Weights of a small transformer language model: 411M tokens.
MLP neurons of a small language model. Each row is named by its layer, matrix (gate and up: input weights; down: output weights) and neuron, and shows model dimensions 176-271. Each number is 500 + 50 x the weight over its row's rms, rounded and kept within 0 to 999. Numbers have three digits each. A neuron's up and down rows have the sign that makes its largest values positive.
After each neuron's rows, "fires after" lists the tokens most often just before its 100 highest values on Wikipedia text that the model never trained on; "fires before" lists the tokens most often just after its 100 highest values on Wikipedia text that the model never trained on.

L5.gate717:496494509499463494416452436430504483457528624565434439508429493395468550491399487551488489465445430500497535456449572549512566447482512493490504598567418441487443497456469531514565456539523578512506573571539541523410491531447514518506511480472449497556523591479472452493522490549518484408
L5.up717:515492516555449472543520504445440497501487543449537528450499496616566614472532489519461478363424464484486462480457543558546569449561559550528434423411522519409540503500499687422462414469489530447549543482554460502529431553447475451532539551587552448413438504512476435515572541511410476485
L5.down717:428508443581497448541517442515495451543482498452484538487486451545490489445534504570540440433563540481546356573550517440473493518495517530471517507457461480514472439641547366530441526515453559582543369476440573487523499484514514455427409458533454507508479453566514478415562577446503467483
fires after: " |", ":", "\n", "-", " –", "1"
fires before: "1", "2", " |", " -", "5"

L7.gate654:503471408445544478353529478490451486469589497473395476512470531477426525422478553522503543528548475424483534590503482483533440415533599531390465442504527534529505516464335484522484476404451485619425517519365515539411519509521492496450488466479481463549530563477520535461494515427529557487
L7.up654:529552473514575381483539560483468386423553543377482502472482514541586494523456452436411489522523473430492485476513584570494458495481627555491460448512477500494447540468392567492413427440477454540490576489476419555482450544461539602431499518546540544596493518521442497592526547450592520516
L7.down654:491532531549418530500506547497499500540507515517652490520582556548549542578539509479369537487454549425526434429479530604420509495426483481434470471410506492446496459535563526471459362523517451576481508471440571515540497452498501540525444517604463567488399507450475510507507507509538445519
fires after: "3", "2", "4", "1", " Ty"
fires before: "0", "5", "2", "1", "3", "4"

L5.gate752:482453538588579478446444517482442437520414551557511537476487529440492477468475502553556488442552522493552436526488494584522445480420526524463503515528521420469442477602468514457504489492555448470550468499497488411515463564469487452528558460570541496494479531474390421544416437463410521466
L5.up752:512527440480459429598394468514485488515465462619504460438403430561445486484505552509572496525400624532598494473422568452381473506527469477364455454509486485533476551527507517583549475516535486640506482637482535483515477461501524595582495578527521434473452427513526591531471478480424427461
L5.down752:528460534538490492462490551479636497550480510521485494463528476428509415445550505527499487428460516524499390572503487516500499554505489477467544563496529398548493620499520492446440407559394527402555525442472613451577512520430473542502544517500513572550412478525580496530572530532448560480
fires after: "0", "th", "3", "2", " years", "8"
fires before: ",", ".", " and"

L5.gate219:494571546514503473538496436605509551448582503528485408474602566527532505517503492512479423468551533517546557488477388488460569468478437528410477522563434463566473542516458470532461511493507560566446477472510590538468574539471534477533521508445481562604520564433555418486494501530440543550
L5.up219:541515545529525437460522467490417507483600526452447666482561526507473601404562567518581416505392573594547449540507492570398472444471473503515489520507496540551477541474519441500488517466352480478425501513499388534464482495438517529505514424470430553535517515497508520484542526544565478512
L5.down219:485455518428525559482578539445457407507442448507620599534501507531459472515484458485473566426464414526501543469543613456534428546453425501416407495474421517475431454454438438519501486466549481518623553559429441686548391541457562496413460507551453576543559485598458530457422498537575507510
fires after: "2", "3", "4", "6", "1", "5"
fires before: "0", "2", "3", "5", "1", "4"

L2.gate73:485472458519524471454603372424529497494506539468500525509450556497533643463464516422499525558556465529530505431429429544513533571538531629559503610478574503460551548500454551423491483565605447546459510481524533517587450450491539596501489472453394522531498471528537531499469535498556399499
L2.up73:533509501418549503532462494523570483537570541598451477557484492613495536516427509560535478508591441400471558395450535517454469526505481535518522580561463513453459506470537456487473465493472551573457487528458582462476484374483490510487582494520519523564583496543571449515458517484578504506
L2.down73:504475542396518606525479539533527535498523489453470538460634478568453514464521487564413391423462450429525561462585520419565532563482541436534478528551505448533542580441602480432564475425440499506501519467397541516467562534522530611508527471599554471483476484568495543519549453640541556544
fires after: "1", "2", "4", "3", "9"
fires before: " ", " \"", "1", "enc", "din"

L2.gate818:569494517534564517459617443452471412478452455486490519526555508548553530497480463503466501546568481477430484491460464449407568516575453479547476565500625483527460493516434531412523444485536506560551526508491472516609485475492578463486433453453496568561499418478514496521462533456511459522
L2.up818:547538444484552477490527512538486575499512489480468480492527497603516583533408544535517506541526463381534479554514553483458540491483409547432430523513452464495473545374533473542522440525488461529539510615485572568457545459499546481488522509546508558553535632555518447487579485398466447574
L2.down818:513596477467488489519509573504677466483556454473439546495552403540480511490557513525470514426543494514582537488566579472433462521441517530451462508472495498494519551482634456506539454409467513539499517483464564534512500489511563573586450583547556504501454588536569535560523474529459448485
fires after: "1", "0", "2", "8", "7"
fires before: " ", " |", ","

L5.gate708:469486516486615410462508504470501493433500491537488452541520526553534400487463499556421571475496569542478443467581511505468497559441484509558547567525558404457529486537558470490531486507453437580513527555414481516555504485539529486564563437436483469504501452440456523493477490546485570503
L5.up708:494619492612518422519478488516486413492574498438488473526541484397514564567530493420428490573471573587482503509523403466530570520504545475456493515487506437501429458495543455455524488541541541495495472578540521478541517533531490544444485557568513458631564494460501486520501465539466520448
L5.down708:487551533447550553505543386489516524512337487446535501499547578396555486536547321542511444524464405497529552430435448623420534505541495430556530516507474454518461483383469447582527514474475530535475543450488491506500439560515466568422503475535580582552552631484500511384414523516486541491
fires after: ",", "0", "5", "2", "9", ":"
fires before: "0", "1", "4", "6", "9"

L5.gate641:463480545562542488586489470510454524411455484542504531481491569482542567527511570471495484521507540479435604518603492391444637519517492543416541522499388437517532445452481513528598474573505538453479473443545447504515460525506447515505561544584472556515565481448493497529456532450507540432
L5.up641:452441458498398544607499438503503481513543504483473519451479468525533484462484522440464454493548661465578480521554419496483576516473617407524558407457500463496462522528640541441572537468544494484489544524479495562573478502479460545550551527564508421455493431573383498573548486459368493491
L5.down641:522552480500527511451487508490438568507543500528521525565565390462536537400491455508598548466557543478561447618554486460539511458559535499517548563539449507474518523518469431475544501534499541430545532488419545509574471423477553555519461508513485529553420471641535536515500541492465479563
fires after: " ", "1", "9", ",", " January", "ula"
fires before: "9", "1", "8", "4", "7", "on"

L5.gate892:520484529458566453483485514436541569398577485473522440460422526489538518591496505512474499434616452548543516475592469613470460421490449465439559520471538483654505527497450544535538513510455503373537533410446628476506465489500542501475494504514567506529455436498513534456494540526543510458
L5.up892:476503490551497519511475431593533533573530479413459614512445468537474520556476453501439518454491578454506496537397470511456514544490533505485527492575473600482549433449516581557557515489518526388577494515500425486493417587543554476554507585465409520554473484522592485505524503498533517578
L5.down892:526425481544449456466588469481445494564507573569485535554479510473625455455531512479616573554478560558464499505409512541433458561538456569450479463461544495485543529638484483583499479609460462496506492467519456459456495475523502485463467531478543466458524489450555489574542458462456505544
fires after: " ", " |", " to"
fires before: " |", "2", "1", "3", "0", " the"

L7.gate108:507529509455515516415583542496413547433506506471475452522453517451524519496467524590497483457511483489609467412432522475494508565464536499459491496474552394522504552423495471398537478470613505545517419548563492464519461459480464575566509484435563564515469573402502462489427551392375465487
L7.up108:381475507623525493493539486604505444546489433544543503480500463477528499565495497547513490500398488604425546509408561445599558539460446492463482529468483572495587465524570459481528499371471480523485509553499537542513524565470485550490507460499557423515546479563482565492385472507525454597
L7.down108:526420489435433477541556543478443530483484538340459497512474576514557530521513526432451514531499591542460484529475650470542422471451434517467538510484462522503516396470461503448424526485486520558471511429525554413464444516556388535495493536441570590441528448520565532512492509489506502511
fires after: "1", " ", "9", "8"
fires before: "9", "1", "8", "7", "4", "0"

L7.gate497:530547479524514507505510493528472488441592514409527504526427481464432450594476450497459529426432573550504605491439526544601559477539517532468466498457625497448602452467498537421542488559461540527477525552438442469444501455489425458503492463409450486431430503495545501430512544530587448493
L7.up497:550517533506534528520536491507496396543605416371536427460509467506527519557498479419444507469482519568501501554477354500543442394547489557424505459590557603514593600533426507475454488467589535537538496513496535480574488489416485457525516490528477458458465511465516510453637510440464457524
L7.down497:486439616483467462436476595514480395501530560466466431569565518507532486513445579477475425479487476672501481495454417460434479557446513406449521490436573568472487449445451482506389596462527534503530514493543474585456560533551517531570423509595427441514499461547501535506525513445450478481
fires after: " |", "-", "|", "On", " on", " to"
fires before: "2", "1", "-", "asons", "cle"

L5.gate731:548554499424560575526490477469535547462646528559556476523523454487575424483542478512473479465517481462477588511436398475557528417464612581438582482495458461475564518538489372522491468441559526525464601501463551526488467539553571486466456470546557454559536532562516404440334529521443578530
L5.up731:504462589463516506484558445529489554437479634571491519420534505587569457464499434366452551414501536541473508564528518495513533573549411564431458504461465396495484544456539519560431552425491476426522523512425478542574440607555456461490489550516494501465452428470558438457544571573555525557
L5.down731:484491539503483544489481491469513535561538522445549450489486465495527513520550546480555502480507524426455546597498481571548504408522513486468495472479415469440537506509540395527497478466543417525460510497498487580502456553541517443326552444446517441510593528547457436478470555519482568527
fires after: " |", " –", " ", "0"
fires before: "0", "1", "2", " ", "8"

L5.gate580:525484488448569409453628465488387512522508413462397516500483545533443588431540606525521452470543479526477558500511530473460499528443524511454492561575541507556605489521449404547511507499517476521509478507465477480555603465446442462498527428399411516546570519507487573510489457426551512495
L5.up580:513512382512602498330564510533462481571512436483446533538524465502481554546481520474376518504579439569466571545507492459487612517543554557424567520577507444474448523411398485520547477531460502538450531598466489474528491398508447483479557353488453539450513486494471543573544455408470458530
L5.down580:462424423425467482446433572538560533523495415496470459515603525511517550521565544507395603521556472607509478485468547496549464432470506552496431495534503553478491500493510466457514453468435491485540514565508453465554538454430517509598535606470500463364498479526489530531488446509490560450
fires after: "0", "9", "2", "7", "1", "8"
fires before: "s", ",", "–"

L7.gate498:460586602514511448474544513516422467436357553452451552435447502492487580431618617490506474529491448481468500532555488548458438557490512550451515536462574349506529495464483522454514438488465482480556561543436497520463537592519415383491455541530481544490504555528492508491459508464414458476
L7.up498:388474514542598541485536466515451437482424495381459520609527447501484513476485512545434394457613490526550496472511449509431501579487510479624471444496484522544500591505520451506436498495481405445578542411508429499651591478509492442475441529561445465659500537570403507467451429529560435570
L7.down498:482548383437569511465586477422457476502448424572500558470497520448472542537434545438502493441451571475529482498487496434496548448547506519508415436460504485591491459491510494535460475492470566547413523441542551421541451591489495521375552502474518567568499528422505621508531460486445454513
fires after: "0", "–", "9", "2"
fires before: "0", "3", "1", "7", "9", "4"

L7.gate1023:501433525601561609490414530465459519448570468478628490525487585469553387530516497518383430568427474504456535494463547434523532641452529535402591530543465385509555321479529533517516536620507491542521545427453468444586561646390433459529428391556442530500452503503503548536435456470443494385
L7.up1023:531547589486467421391584484492560519505583516482401497490552477531564431491472464481405531488506549499545519555442457473499518487487521529483566630499412468536568368541436535502379531504512516452521489461506493435528514575552532432463442403530482508438511540463488545437503560475498443526
L7.down1023:528507577538550469475566435510489547461499480564469573556505504541546488486490516549489604487509437520559552542481515533486529479491483590511434568509495545521488564616500447472525480542553507409506524614477435538478447493660568491499480463494597457554426564501412457415507498431530445436
fires after: " |", " ", ",", ";"
fires before: "0", "1", "2", "3", " |", "4"

L2.gate18:506503419313439578518521534489486559454486467444491530544509509481547534405419617553558481483543493445475524547414557585478496417405581448443555444552623503483499544501492496491477559495484501533464510450547493520564518549432563489556471592495491461494523604443555528490426492490451495495
L2.up18:432430540498596565560602437492401459538573500442491444477512478561544596461458515500467424506554310514542524557423491518497549534474520513509415524451479485477505574552470482426502503449499486448439532499506551570603472510452624462607460410478544519558550462502542444489512516512516471466
L2.down18:482506454492509525534540509557560541441440436469517538554579511516615539488517448599491579522499524489545598510377499463488548506522508542457491511553564471449506461474475407505472508467495469505484525477395529504458502490541451453475495479503472479520582508518512524544519522560559497491
fires after: "2", "0", "3", "5", "8", "4"
fires before: " ", "0"

L7.gate516:646489468514458466472421423521442556450510425526498398522464521551480462493518505529563485473452539477454531494448482439522626474517519496453511493467386449498579496486546493484559601592502541524487565416515521541528531521387458458602503474463597472531555481534539611492542521493430559469
L7.up516:489403495540494589461459545508473383459562561544479455507506551514450499541461534497592436514399603473425514518478473422533568522562445439406486485512463481467525502494519434505485510431437584497478546446502411569577468493509538597409387531497536497537521445547577586541473536394517478545
L7.down516:375581477579466483479509469499529506468493487498444552542469504452543480455515517417540470454607541514505496595516507547492534514470492491519531500528583445532526542544425520506479498435496523523463515545427486575495560488499436523446493497444459477555539470519514439541460486504482502492
fires after: " ", ",", " in"
fires before: "0", "2", "9", "1"